config = dict(
    n_layer=9,
    d_model=160,
    n_head=5,
    n_kv_head=5,
    head_dim=32,
    d_mlp=640,
    vocab_size=3928,
    activation='tanh_gelu',
    norm='layernorm',
    norm_place='pre',
    norm_eps=1e-06,
    positions='rope',
    rope_base=10000.0,
    rope_fraction=0.75,
    qk_norm=False,
    attn_scale=0.177,
    bias='none',
    tie_embeddings=False,
    parallel_block=True,
    init='normal',
    init_std_qkv=0.0751,
    init_std_o=0.0,
    init_std_up=0.0751,
    init_std_down=0.0,
    optimizer='cautious_adamw',
    lr=0.00185,
    beta1=0.9,
    beta2=0.95,
    weight_decay=0.11,
    lr_head=0.0089,
    grad_clip=0.5,
    warmup_steps=276,
    schedule='wsd',
    decay_fraction=0.736,
    decay_shape='linear',
    final_lr_fraction=0.0,
    batch_tokens=32768,
    seq_len=1024,
    doc_mask=True,
    train_tokens=155500000,
    steps=4746,
    dataset='wikipedia_en',
)
MLP neurons of a small language model. Each row is named by its layer, matrix (up: input weights) and neuron, and shows model dimensions 0-159. Each number is 128 + 24 x the weight over its row's rms, rounded and kept within 0 to 255. Numbers have three digits each.
After each neuron's rows, "fires on" lists the tokens most often at its 100 highest values on Wikipedia text that the model never trained on. A number after a token or word is its count.

L4.up0:159119108137120138115160126114111120138111177136122111149149100120091067102064138134134146111109113136139160117151124143177147127154134142161110145136147153123185133133121126115145128131107153103116103144206082146148110159134106100150109109171164115118140108135165121151146104151128128117117154131146093128160126119118156104117108132104086093125144149135127177121125123136087150135135131068092092134131099120094158165114157129137092120157088102103147110099186142112118136137117139
fires on: " B" 87

L3.up173:106137114165146147141117089111150099088089120104110173148104100119100088119122148113149143089105088067117175127202145109122125116108093108144140071156149164131108144106124111100141126094102136169130109086109145158100128125160109147166146135125150134110139159128155164146111079142103140136153128177143148120113111097145107137108115138137102133161150138130152161117132140139094068163123143129108152109123127165106135103155129118095123141148135143134119131132124119140161095125095117
fires on: "-" 42, "," 34, " |" 7, " cont" 6, " is" 4

L3.up203:095113152130117149153140131126145131123113165136134078139173098132121101140199121134102115139114101078167148112157078152143111104131121146141150122159127106142085178146114135109150125148156130130095110133124160129113140170120128146172121143159117116091144154141131121092137119117119121097146122137128158134100122171137111168145090120131150114132099140132209164140163120096136117134152151092154081153128124108086129060141141151138154152125122128153076110104118127136134102148120132
fires on: "\n\n" 18, "19" 18, " " 12, "/" 11, ")\n\n" 9, "-" 9

L4.up611:143139125123102135123107125133186084113136154091160124085160121120109142136145132125140161092094090150154157122186111130145150145140113142119119130156177104153101126144135143143146120149080146068125090131122122147115155164125115083162138133128139107081110156120173091117118126138143142146133153113154099123113131137158104137101121115161160124082201158129119114118177081148127148143101110100112091116147129122114130104171141110130108132103142129123146098133153142113153107119089095
fires on: " re" 22, " " 22, " s" 13, " a" 6, " ret" 4, "=" 4

L3.up592:167125144124154151110180134129145088119134120187095177100078113130130126130173140129090139183113122117135143118166147090127169148129159129129140121140181127153136109139124106112127153106134125142096154117170107085128130149119123170135163123146126139069110139115192125109132123138118119135138143118126121120160114181075140063110136110127123116159140135095153114149102091106108105124094164144080146116139149123117130079108150110135130122125105120112103144117157105129091127118132114
fires on: ".\n\n" 60, "\".\n\n" 9, ".\"\n\n" 9, " by" 5, ":" 4, ").\n\n" 4

L3.up492:130092152100150084109120147098109120109149116133076133121065123123119148117138156120124115118107131106129127142158092106157138145119132135143145138142117151109099157146103112140131105169098145111148100163108127119105064140190134121108162168118158154131117124133133139115151062099134064128090136136090144133169110165146086187125162113125136139136131145134141134165175115109159101172096116112090130105146131114110137107099101117126134136135097132172153120116164130124152111128111120
fires on: " det" 17, "ust" 13, "omet" 8, " deb" 7, " appro" 7, " em" 6

L3.up345:141134086141182152114152164087117131143115162087101156086111078076104117144147114137133120162125078102110103127108136154156109130153108117127138128124122107119170116092139145101134153111118133087084079103129119143097115150111162134123147164117156138141140132140098141160103136129098117131157168159149124155095127137111140082164128111122125127118122148111174173101123132140156150170103121103119056123108145120095144140119153149165151136163117115156115097131133166127161128117129130
fires on: "," 64, "–" 15, "-" 8, " (" 8, " /" 4

L3.up274:154130139124161126111189131114147123125137130135110168106116068130152132126149134101093113199098118085126133124182146092119119134153114141165148102153180141117122134099121107106140138122159086133118093137136116076133128171135124128151170136127100099058126159136158135109166121110145117133132167160129140125137114162074119118147136122102118130154138140130142146129148097122116136115095166148091134120118128122148183099113159131111154105096056116128132135101134152129106132144119137
fires on: ".\n\n" 68, "." 10, ".\"\n\n" 7, "\".\n\n" 5, "," 4

L4.up430:149131121124121084086109156155085147117135132150115142126173132142111109149150155127091151130148099105160121141125157148144132154124149098135154133145173132162132147145067100132131111105072119134127116092156083160155108127128108139143104140131154139120129083119135114155160087134131145122112135152137144132139147153146069088152107160125144130081140143139110094115113113121083142139054100086151119127139114183139126139101142139127121149140120155111073143136183120103124156111132162
fires on: "," 32, " to" 14, " in" 7, ":" 5, " of" 4

L4.up204:166130124114145136103188112135131099140142098174131168114097080146137093158173116101127134151111139078127110131191142093137117118143120144137128117120161132145095132125122140116124115119108107146112121127136110114147134153134115163167163122145163154069100165111153113081109119145151135139130120128126103114146144137088126126111133142117131109160113135129167147091118102106092111085084177159060104081175143119138144097121146103138110134133082133106138141124169113136121133100136104
fires on: ".\n\n" 43, "." 16, ".\"\n\n" 6, " |" 4, "\".\n\n" 4

L4.up136:173112083126168129097146182150072129115154159147117142112124159157101099087118104124139149109098119143115150145143078097186123149135119174132133117172112123154102122137095110133118114163143177105111098115185149124126118120134124111137093142170170124115127151119132084104155113138132125160138118132139137132181124102092142111083123112104160110136135177132136131081137103152101137128120138132118090132117132130110145103133122124111108104073093102103141092138120152116140165134122147
fires on: " B" 52, "b" 42, " b" 4

L4.up196:148095114114148109121114144117123143123146084099127161120102144135128156082153141123091124140127120099142101123164100150109126136086149124123115132147099113143131160141161123144150128133105150126129120152118149101118102156110120131117118121146145131146092102081171132151154106121104075098098111106145155150150095134123131111141105121160109135173134171145098145140139063110146071157121190119127136146117165118152124109109131114138115179164131127164125124144189188145133080112094165
fires on: " part" 24, " ag" 11, "ust" 11, "omet" 8, " found" 8

L4.up176:159120136132200105105156131142159117143139160125075136163131121152124133133097139164111151114085085134132146170139136114128168156150154164104140122117129150153101132137115125114154114132151138133141075140153096160143149135141141090179142132172135133128110158137127123097127123106132088132140158168161079147133115131079105093104159110110148110128152128115134131105147128121100090136146128121109101078153124131113147146131135127137113101133042121099071116116159160152115148139123111
fires on: " b" 78, " B" 20

L4.up199:166123110156144119108133139132105075123166089164135172120152129112153121164141131121110139194120098109124117120161135110097110101180086117123118114135140114095153099170113121098092168107097119125097104074126124155107144140102106115138183114145085166126120127147149118138167129123123132123132144122150132161136120108107172058139121110144140135097116121090163113109089113146076162134134144140140122141128124154134136170150122122142163100114095144163157142100118154140132124111151099
fires on: "," 38, "\"" 13, "T" 5

L3.up395:178136116122140119155083099163110132122124130166115124139144074110135131138105108155122123132144104068200148102128108118117087111164109127169140083135096120100131139102129128117142105134172137124122114108117146126135156129124088137139164161155141118086123118099127158128155134138130135105129116149153140132128128109138128142104109137121117109140152175103140118129169109121105122139138109139152096191147127136098165141124175148125168175130103179089051101090147115126148140144111142
fires on: " and" 30, " " 20, " |\n" 16

L3.up255:146133103123158132098114142084152154150152106108086097111121077090119121151166158144131130170117108134101126151123149130152151078153149130130148122136153134127160133096136064140169136124108134092100103124116107110107142185106072121135159112125105118136119110119135119145121100146111111135148113106132152177102122139082139101164130146130141119133117165129140151125176118144107170112129126150118096117127153111110146089139169140120135141171111153089104116101110199115156102174118119
fires on: " and" 47, ";" 44, ")," 4, ");" 4

L4.up7:185124155167125123085145139122163146137151132155138123143121065131136092149132154098138085110119144088145114134165111092075135128130101130116142133100166072132119116088112138128131110113140088126105100159125129145133134161181130139142137124155129126097120151147177136106092119144136138122148080160117137103172113169136119124128113135104084125133122135104140131091169096072148125136117152183101109133158134124145140125135135126150107142114123157138107144141192140110093104122154088
fires on: " on" 23, " born" 13, " located" 9, "." 6, " that" 5, "," 4

L4.up353:114131127165148101161059106096104136126133107129121110086141090132134147075118120170110175146116097095123116140110163155104114158125124174136134146142156151123127152141119135111132162146170147155117117120120123152120108130140130133131153150125190107116130114120122109150073125108129166101082128129160171113154139146098117132118113084130191116121145111114098131121076116142105148141115174084137100152096172115092170110130103117121175122115119118142151086123121134121132122149107114
fires on: "," 88

L3.up613:120095133120121129127140149158078154117134135116152154120161116121065138143134147135070136105110097103157106153123142122129104099159110136147137128111122140151124162093161139097127036132123090101124115125135111132144110141133131172163135133125137147123164134142103158127103126123142154084181137142159108139127107129125128125171144057148117136095112131133113167130117118166106142145107101132155103150133145129108151091120149108122152159100109156124081133083158123113105159112113186
fires on: "it" 21, " in" 20, "re" 10, "ul" 8, " " 7, "pec" 5

L4.up624:164135139129121098110122187131174107086144206140115124146164085113128065120109149139134122106116121131108118107117152109139128153088089153134141136150135137150136140086142130113151126121154111126122085105172159123125097141117128110121092152150107101070133128118091138123096075161129145132182131144147137119153124121143105154155114112136165138166153100147185136121115139092133132132092115115168119114126123111093126176128113142140113171109127132112128090110174149133138138133162127
fires on: " " 41, "19" 15, " April" 5, " January" 4, " March" 4

L4.up45:085155074133149132087124161120118129139144087116084137105088119110169143103134139165109136153121115104111135129184132166105135110168118128114163093164104128141112177112177092115152125115110121109098120144135142073085141141147118128146083114125121127119127129113155126124143099146117144117138166145131154145124111135074105109136120152159135111175169099127098146125136137144086113107140157139106106118129124171110124098157129123151155068090167127112127134115136123138167077110135104
fires on: " with" 40, " and" 19, ")," 8, "," 6, " had" 6, "sh" 5

L4.up257:144133096139075102129088132114133107096108148108109112126118120089115116067123127132116169090134127083134157149141112106130121111120110133137126113151119138153139167110126113118113140139150117133125085145125133091135132140160170154127103160148126104055136174115138103087098117188131110129115137150162145118135142150141127143158141121197136128136122110182147145117125118117126111157127103139142103152141108119088171143112098124139090165159151164102136137112206141125134121113091159
fires on: "19" 59, "born" 12, " a" 11

L4.up629:116154116104129138079142174142107086117104097130149105138130094142150057105101137139090122124158130120110124098145116105116160157112149146103175125191132097102153150142121107127146134124153130143071111139140134148123130141158174101135103117096115139136134119070164147149125117152085134121118160160120129168149101149071141110115113125124128148139141092152186166102130126119123114148139103130097091113170114151119119142159125111111137121132149132138101158071117115147112100148131156
fires on: "ed" 23, " directed" 14, " of" 10, " published" 7, "led" 6, " described" 5

L3.up444:161136142129096136120064149109097165105157129121129159127138108114119121110162137101140163116098091075122132156128160129105174070181154117138134050178132096089130167118103135118154103122165125110141109157136119137111094131144095122158124144161130101083121135142150145126133118124115174128139128118122151133114121121110126160143147157145150122088161163115145125112108113131106114118108126119137132133190134133115096134140117121143136114137106132131065095125143146157184104114126161
fires on: " |\n" 24, "," 14, " he" 12, ")" 8, "He" 6

L4.up573:117058136093138114110139169187128142163131104104155147112085131115123174130151124101126087095144130138165148153140111136140131119142148147132122129132091099111144118140128129153150137124140108131106128143138161167100134113116196116153113098135076155120107159120205093110103125127099125149096129159136111150140094134084139110122160104143086107188092121117139131103121109145148155116150098102118076162134143150152121139159149113095123119100131122102120115150136111134158104130142138
fires on: " of" 17, " directed" 16, "el" 15, " p" 13, "ed" 10, "l" 8

L3.up29:134124128150101095149136139145117143143155124139141141106144136110155147148151187132113141132150076101124121144110155135124117137185139123200129158118144121153137131104127109121147154131119078142116099140114116119159104108146131101202100146148113124120129121110138139124103096121162136152115120111173160124152142131135141117126107123152143149131146152120111134084127116133048156137064153126098084076134172127107143162129127077131115114130112131094106124076153160134144146136095160
fires on: "," 79, " t" 8

L4.up224:194104161147137128126093134105160144120139083111130064124135119130094185105136112118106145134076120124150133123150141131145196109155149134159129129167166133103120162085099115131143139117097167137122090132135147172155115171111137085125187100135155136110122146094139111132140118162103128100137122134147151148114125111148117111093120111140124091113164169124148106101118108135130103120129148108142130135148119118128170116127163112078104155115136137148086101174139147148130096143148125
fires on: " w" 22, " under" 15, " re" 9, " res" 6, " th" 4, " " 4

L3.up522:114149123096158137138169119151110153102160133105159202080089113126122136171131128105125149098139129106136106110151122130164147111148158137151101127104155112147104127136124125109134158106104109095148126105158158118101117131144089149112138170164112156123130129146171128125156117132115137141127090100153163132127161099079143149146099123153144147156110117118081146106125120141114149126071132133127107094130178132073139135105131105131140100129131135042155124114144184156118140142135141
fires on: "," 21, " &" 20, " and" 20, "g" 11, "d" 5

L4.up220:132105109147144124129120143139143147107169115094155132105111146157097121143177094105118152094095130122120165157158089135140100098166112139143139106169084099142094132123122099124133107139123157074129062117107162112151145120123091160159141119154173138129150159104153152117129128185107169102099143092147115110136138105135118110149081107143147135114121177104120146139153122132150123148125085143101077153140167134122138115119149106162132108160129151097146104130161116112164129111145096
fires on: " s" 19, " t" 12, " a" 12, " –" 8, " as" 7

L4.up142:141105160151160121064139115124110131142103143113069147109076118148092140174111149140159154143110126133134126146138150117100148157106147160150132100177147102159111138114072151132122119157101112115104108134189112163168142119135150149119134137140134128131089147138125149148140117165114096139146106162128124162151151106093129123105067139145136133149128122168124116122103138113107127097118157074088162143173130136119118124109126078136105088126078105106124123117138171128091144131116125
fires on: " H" 40, " sc" 26, " B" 23

L3.up79:133148114101117135110132114129144190095116137111106134124163125090122117119148143125090162136150112054109131149143154112131107084112132100185151110140156120119148132125139111137137132130112169171127135078154127114135096130112117148145113192135110130111129149116162147169149118182129105121113118112131155148116114156101085108127131108125121098135129139127127127132083132150092173159116149136090139097098115156138166154089146162131149191143119153075126099140170121100135150159131127
fires on: " of" 44, " is" 38, " to" 6

L4.up219:162159108103150117096134153110098132126125117112098180147139081183151162100142129089109124141107089089078129103142115132102149134122117113124133106161115147147121126092096133127138126121155144176138159080144086153095110170125105137126163137112131127113172117130159147144099104118113078137126144147128137157155115122103184116125154151161136112173100085143136129110141122084129132142109128139106111078136163158149143122104126139092112114175099128077122108121118155151145141142119149
fires on: "," 57, ";" 18, " and" 11

L4.up221:143111115140121145089114142124150157161172115113092101105131147144140127103107157144126153112149109126101137145119126121146146150134153106115153127109160112134131126130112124085127123125151107092109121150120145118146089140149060131141076168188096164117147154141173123173119128154164150129110125146171126155094158091131123071112099111111149089107135083173124140091114110151117166151108140126107115125105138125105124119117093151149116112132082122093121127067155161120103103133095157
fires on: " " 25, "," 13, " S" 8, " P" 7, " a" 7

L3.up204:137112140108148113134163150112120139088151142136113137140124119109111128170111108125135116099106060114167178147128095116158162151126095137158135145104136079149116122161134100121118168147101152123106083124153123152133117111132108141138135132158162139098130180140136108119115117135134091148145160103157059100103110114131094111146140093107135122131188128122122138082126123116130133129064126148152120078100132133088113166066138135147125110140118130106139152142132179141118172112118110
fires on: " b" 74, " v" 20

L3.up237:121129118161124122141085103123096128143177128128070108124129106111092111124152128083117192157109077108179124128127134137137146100166148137165123075137139135111119156097105162094148093121117146132122093104108119134137154134172124134174172139126168148092120139104118145127115124126106145112128149161158092112119121137122135146112094145112143175102140157120129118117153139115076090141103126137112119143122113159109158105135155130117166108144070155112103083113148119122157094121086135
fires on: " is" 32, " |" 16, "=" 9, "-" 8, " as" 8, ":" 7

L3.up47:101113139149135141115149134111158147149120131122099148137145140126110141074111196129085153134123078114138131118092130153158154167175144159162137130142139055132141137130124110123183104135115130120137096111127093116097104145182106072125131120128112110099142090123138113153141101117134138130125158078165130148105114152127133143146109104113125135137163172140130193130175122133102112162113141136159109089172101136101156161086108123137110138121138114116124077126121120145144129122138135
fires on: " T" 70, " t" 27

L4.up540:142136141134095140154103114139106137143092157131109129106109122112105100102081121161166140098103067138093137122139124182110113152126111214127139150138163159163142169127097098145143119155149143136135097153142144166096127128130154084158153113137106085092104095119136074126126145159133157127134155111176119172105119120109129137131140095130167110118160111149171160113109127122120129130141123141102105097134142140099130132133155134092110131096111131095129110128136136122168121162077117
fires on: " c" 55, " " 8, " s" 8, " ex" 6, " res" 5, " dep" 4

L3.up387:125123133131165138084125107122113167140112114127062143171167144097125129102134113149089098120133132098096128139158160113119134084130109134138158112134135125128099093094129125144106099115139137137136146105121144167139121152128113132168159123147142150124105140172120093115148077108139102111103107187138113112133121121075158087098121149130132099080121108168134164148123100096121160151122131132123106091136167136125140125093163159072128140167108133130131128096121164157130156151064115
fires on: "%" 29, "," 23, ")," 7, "28" 5, ")" 5, ";" 4

L4.up113:115134112152126111134097137115106137146131114150071135116088130142123089136154156164164107159144108078135122157154160120116129155163102119142158156134100125100121170116102141093114106121141113144108125149124095084101121140152080132131117163099133072108113135108111112138160110173128104156085126166164154162119140135164145125166095114151158145085104122141122143087080130145109152101159158103101149151160110120105141100133164135160149126108118133179125118125152147119117098127089106
fires on: "," 22, " T" 17, "s" 9, " It" 7, " ren" 6, "'t" 5

L3.up251:123127157139135133092127126090133181132151146174156122137114130105100144122101140109152134121154138133093161145140093152155163141129088092139122134097139106113141126110148108139102160145139162136099118081185146169121139177104105119132136130155128138121110154095113097142135134124129161156111097119134124121132156160090100123140104152121101131158107144135107165147189125098126155132093154112185131116121184128078124131079140162123142135158124124102165122184143118150134159141136174
fires on: " and" 62, " &" 9, "x" 6, "et" 4

L3.up56:119147115094096151122116138118066130121164132114128146078132093137122078140187134146135097175131122105119133118170102132120124100107132140147127082138133157121127138133170131082154122134100156135125098143114120128109089115128132143163129176141087130144130116136132153173129071190101154108138122089137160169156161119153135144147118126162142089094115134151136165150124123117144130110113112112076113129121133180120124154167144116155127118142145127132127191105164162125120137120116151
fires on: "," 18, " inst" 13, " st" 12, ";" 11, " (" 6

L4.up32:118150147111135144088078158126111102095105134122103189121167145133131146127168100180152110178143118089139121146133112104147091112161151107114144110156109116104122180142121140123139107140091112081116075110117155105097099146107111164136168147156118150129126151080117128104104126157119124104116161103157135134173122143129121088070121095108143114135130134158090141105155113137125148123151108112138128147174122154104120093110099142127143135127128135140173148149121108157109140119074125
fires on: "," 31, "20" 11, "F" 8, " and" 7

L4.up75:151132117130166144061136128128134167135153146166061135147150094125100071122163138066095153149131106064157122146170145131143145134128148115120131137123169133133122124107102147138143109107099131136143128132128115156150131136113089144146108116144095160120115167139129101099111125153135100114115107174121136164138110139064071128088143128112135091149146101145142143125127079124096132138127116159121109092151127102159144115133135130158122140147074107131114116117174163155113129117118137
fires on: " " 47, " the" 30, " as" 5, ";" 4, " from" 4

L3.up578:119105051102151162124119199111120146096154125113133111123133122133106139125128083100118102108160131108157122148184074135120145121119101185095132122119100090101085115110117110141108113164103145129138119131130149124144089168101117092146113125143119136124126137121149142116123146155112123154126117144134143140189112157160100143105111128094079132151116147164148148122139135165139118140095137102126158138140167163127123088143122125111156145122166117136136141175159144141171135105080103
fires on: "20" 19, "ic" 11, " of" 10, "19" 9, " exp" 8, "it" 5

L4.up399:101096153128162122127120123119095160115132133106125131129092128140096141104084091150153071073116123125169137166107124141121101096130149129154096113105139116171093113095098144151136145165116155080112112119137115093159144145081095189122160113105162121155136151107121157137097128127119127138114119138143162147118090142074133137109100125140139131096103128120089154138086108153152119115140116148116127137111150145101146135091114097185161172155128147160166110123130132134104145128105166
fires on: "%" 56, " " 8, "'" 6, "1" 4

L4.up38:155125094076156082133091169135118144101112125098137154114134144104133130117136153103117128214096114101141112130123081134141092140137151161149128112145109132098145097128089105149170150146099123146132117143124116139134081115107135115175134150141114135144147100133140118150126117157082108081102115091141172131139139138145107111105149091147125116157147190158131131142133099089128146159156162130120130081144156136144122100138140134091122135152086115127155138187125137156150129120154107
fires on: "," 51, " and" 22, " j" 9

L4.up298:141122145097143130119105145137147144095151112082116137121132149085166127075148102121144140161141091084129115144135089168110126135189153137130118092185124102119148108125119131080153153116144125153135101087106154092140144103139131128146152161122112145094163161159161115116126125118102106141109134117150096153130135172115142123132108122146143122102138129159120179120118125155087146140113146124122074120113126131134137100155160131122169111143110128092140162113166186110175089134118080
fires on: " a" 61, " is" 18, "," 10, " was" 6

L3.up156:130114116121175126066145188106140152092151093107101147133178096083166120121098163102155135097123125107072125122133152088130141128111166125116145111136110111137082105133112125119129120147145129088145113163115088144123109145154122115097119151152125124132142131140124120160125132148133131100138130163095158129138111089082147110210129115131125079133142108137103140140143126119075096152082113121113132143150153157136129166113152129116138137131140114136146141110170162106173106125097113
fires on: "e" 23, "m" 17, "ed" 13, " km" 6, "a" 6, "al" 4

L4.up476:129131123147142092130110162173121154126160133156102106157107126116115141093153154143110134126147123108122120151141121152128168150116137129131163155122134168142076119110129140140136132126125096119125133146132170086100096128161072138126125154139087155089114127160140092114164142121156093161081145154121121227131081145103090128120113096083143113125130129147128142145128141082137123142154132108116090076127122099141169095107122119131156115124125123142098102128154166150126170125154108
fires on: " the" 42, " " 41, "," 6

L4.up435:123133159144137135127088140154139093113156168184153111124141125092123086142140075140113134128129096085192124129145098115130132150146104176130117128121105103106131168120118108105114104123167109147137118140157143136132146110109085099128140125162146118118112122136143123133157156129124149142140175131150083105141122126163134172126093100143128148131149157157159150131162109112135127094087173120168082140120125162109132155135126109107136166091127131069135106147119127104182161084112099
fires on: " " 48, "|" 19, "19" 15, "He" 7, "=" 5, "20" 5

L4.up365:153118081135148077109108168149148128171134104124126198123145115095162142159113179131131145117083108134178118114139134116128115116119125136152146120120114130130123114126129093131149152112077096079116100092156142159111113172113128157154147148124088127128113121096125164093131098146124137114124090105153147115134087133109190139122156121118131144112119150138117140128150112117119112176124153133161129130110107102132130145135072118156128129176101138158138134125198180093118128127132151
fires on: "," 57, " ft" 6, " cont" 6, "%" 4

L4.up553:103147130153130126136118114124111151116149146106125130109148085165093110153098112114125149123127092090132122105149103165128143123101154140181111106135168115124090126095078166069157072143112104151112147107139135175107141137144100136148150132142108137165181090082116154138138076108118125111152141172131126138167097079145133164139122155158138146153180132147120182111139079149131142135099116128126135137131142153145145104136111125101174144138105140130100125122134145147142160139117109
fires on: " —;" 32, " |" 21, "," 12, ")" 7, " imp" 6, "sp" 4

L3.up338:125112146114121111134094152113121124103112144122124120127130095138118123122159121151163146150095140115128180134156103105165149135129164170122134092175125105125134144110130104119185058139125106159116106093116164086138077134155114128167161175134148120106118176094169146117089116172061144096134141119168117127129156132134112116107118118105146103093111157099175153141128142139128140109143128124116139160163097135143150129145097139102126152111168140151105148122114102103105145167133104
fires on: " also" 33, "19" 11, " first" 10, " often" 5, "Career" 4

L4.up332:132142117155141127133137122134101101117157093104159197130139094121143140094132162110131176134085084166093119111116139109129179124093141133127128109143117137135147116136125096100150127093134152129141109131107105115129136140174133125099119118174109119105125132115108120173170139155134102103131126144171108163100117130110151121143111087134162128150152131121113115119122106092124089131136131111115098156143126166148128171103136059126133134197143129153160108101159152161186107108086145
fires on: " in" 46, " |" 29, ":" 12, " de" 8

L3.up262:098116106068124110120064158122109144126119148126133131133134132137088079123162117115147144136122123103131153173107087129098172147144107136104126121164103112122086118118144093121150085152168130133152105150109153140094095134129083111141146174150113166153121130108131163127123134128062137127122141131116113142123138111147137128121123090154156113128127165141106131147171107143150086144098132081133088133175149110144144149154134129122166156076117142167162161125118149123133124097085098
fires on: " not" 29, "20" 17, "19" 15, " still" 5, " also" 5

L3.up104:124113134148130132146112137160153169139132117110116097112116107140126142152160131149136146121128098135130092128165129154155155119126104162126120129130154086200139147151114148149120137164092111131116097149140127134098092159108113118128168103145133136081125144107142104108103107145136139128154116119178107128144177134191056104134158071136152127140126138092196155146136131121103129139118104116153093110133135144056167151123128129142133124124140115123102081165100089118139131121116157
fires on: " " 38, " f" 33, " s" 20

L3.up590:115117104137154107120127130142108112138117129124131163137107101122122079116171104151140151139139075104086148125151130160091105107127125123139109169155066125142094121125135100042088134120135106132104111080129178125140160105124144135165108171108112139125146117144086146134125112134096148131169128122142124131098110099088151125143124131121147159114102126104152151100117129127125128102142152165114153102124166175064116138123115134149190122130141162132106127116089152175130147129130145
fires on: "," 52, " |" 32, "0" 4

L3.up234:125116138072161102077123129112135107087110116101153160122141117122117130137125092124079114118096128145129167133135113176163145095140140134152108083106141127130123130123117107132157105159108149129120167127147111173143099123136097089111219137113169108143100152116125087134102117139128113097142151134129158153143099174100148146104127109108130167111155115091150150112105113103123103145112097171138133127140154136121127107107117136111145157148144148149135150134124109138189117138059109
fires on: "%" 33, " o" 19, " coll" 10, " spe" 5, "1" 4, " comp" 4

L3.up114:107134131085112104098123118106110088123112143138066105149078116136158136139131151150099116138166134131129124148164150147102092099152131129124128130131129127180121153100108122112113125131139120115119129161176136138176160108180145152182116134075144134133161124135170087144118120170123101145156113188152103126121105107126123071092118103153157123088104135101122161151139115133119142112137172125107108131098128158114135152125159132106170143109175146146101144134134102124092117163130101
fires on: " as" 19, " by" 11, " that" 8, " be" 7, " under" 6

L3.up434:102158126122103129123112152110079098128136137124113109136114115077136133083122118108139169109119050105123119144141083124176184136140162131156130070103132090094134131109102110104169115107158158142126098116115119163164121108174082130142146130132130127117144131119136110099173113129100130134164151103139111127155116137118079128109117145140150114116165152109148124101129122124101122143120152156106105115120123130131161116113163114133131133141113146072129095104155121133169111162055138
fires on: "|" 24, " |" 12, " were" 11, "-" 5, ":" 5, " as" 5

L3.up8:125131119132125153119145119142116109159108155117145153125161109128144102103141114167121125102131097151157179160147095125135156126133112142153122078099140122174044133118135164050144139151120128126131116136111127107139136137094070144129151140131125147095095134141114138104089102116119110125138138167165158131103128110135164097101136115099138121129121135115075166126143068136124101133123133136173103075113126148090122129148145117124128175131113151165134119142118149134094153184104129
fires on: "%" 33, " " 12, "′" 8, "1" 5, "0" 5

L4.up170:092130118144180102149111110107088146115157094148121156107168131113109126108155158114129172152122137080097097124100154110091153129177158142138146091152133107113125104142127073102145127135080130152161116094124154114124095102119131147146125159147131145129132153140161124181094094141110121101111135111127155128129170104130118125130088138167113108124173156165106107104125125121092107165121147138103151178131150155136152085112126091144174117170163144164126160120121118111125128119111130
fires on: "," 99

L3.up630:104118118149124103140154096131096121113144131115126157142131114127119108160173119097142175142103111135123161113127133143137178141130158104165109063163125125123130192068123142097144104112144124075139049090116134138125135119131064143129153117147134131064158133074145128135151122125109133111099132108143119133151118143128114111126126122136117117160153131130150163145132127152122116129128131124085132127134199172151136126151175113151135126111128137104150116116149094153166098098140135
fires on: " |" 59, " " 11

L4.up550:165136132096128173118117103083091127141129109127066142093119157131158119134117124124150123131108122111100128124131108161091111126141131130083135108107152144143134148139134138093098095133065160143159126159122115141079139135160148099176125141129144124103137158134145120140136119118118128122148121114150116119141171151098147135068136122181142089113153133135121157123150055141103152142128137143117099089172107173129128130165174113100097145122120124077131157100146152135134100125077144
fires on: " f" 28, "-" 11, ":" 8, ".\n\n" 5, " (" 4, "," 4

L4.up622:114102133167147115146164146154073096120124115125144158104187095112075111121131123094100151154051112099119097148160140146138130130121120157144125131163134127097127141157146144099124122132117146130082135141134116160121134112122117150152084091147135119099181106164125158105111133145138122120163131107149132158128133140154119106133121132094143144109172177114120174115105102124133150142126176091154104126131094116099111132136169109139132123157153124134096104067147137105158152106089130
fires on: "," 28, " |" 17, " in" 15, " is" 8, ":" 6, " " 4

L3.up558:160115142145112111092141121111157135075107126130064135098129088106136126130135151149121149127121110116130163111118140161127113080122120139177126133158151154111138157100139125135152120096142130123105114098133121127084143144153102166143149144109102117065115143124154105119136116166112153120167139163128118136139080142069125116126094120165107138145100125128149116076146155138124138132166126142138115131063147150102175150131166118102153163105137154121061097090134118128111108131140169
fires on: " with" 32, " of" 28, " and" 17, " from" 11, " to" 4

L4.up384:112121157108121134108138144115090122115107153135104096160110103111086151105112131122130132075118100108161140147097145109120102147133131123154132074112120127158121157095114155102121134132174148130140105137135154144155148086191131130141147102123113118117190142111175111146114116119082166115142154184134132129085071095157160083141139100159126124106116138103179121132104106109118102134124129150156117161169164138124150116131145132115152132128178139091135106125116128093151095167130132
fires on: " under" 17, " not" 14, " it" 12, " also" 10, " as" 5

L4.up27:128128137176146121114143129104090137134119150135143143138128061104097087155146158145143152158102110109133103103199090109134146126162167143174143120134153115119120112104111158120143100108127122144150123137116140162082164132162147143188158159153156119091157168133141128114114122123114115122167149133133124114124085108142104105133087124114112136159136145096168156101129151066108140124084134125111117107150098153126149129157142129122137162170121147098122107126164118133149096080115127
fires on: "==" 73, "," 5, " enc" 4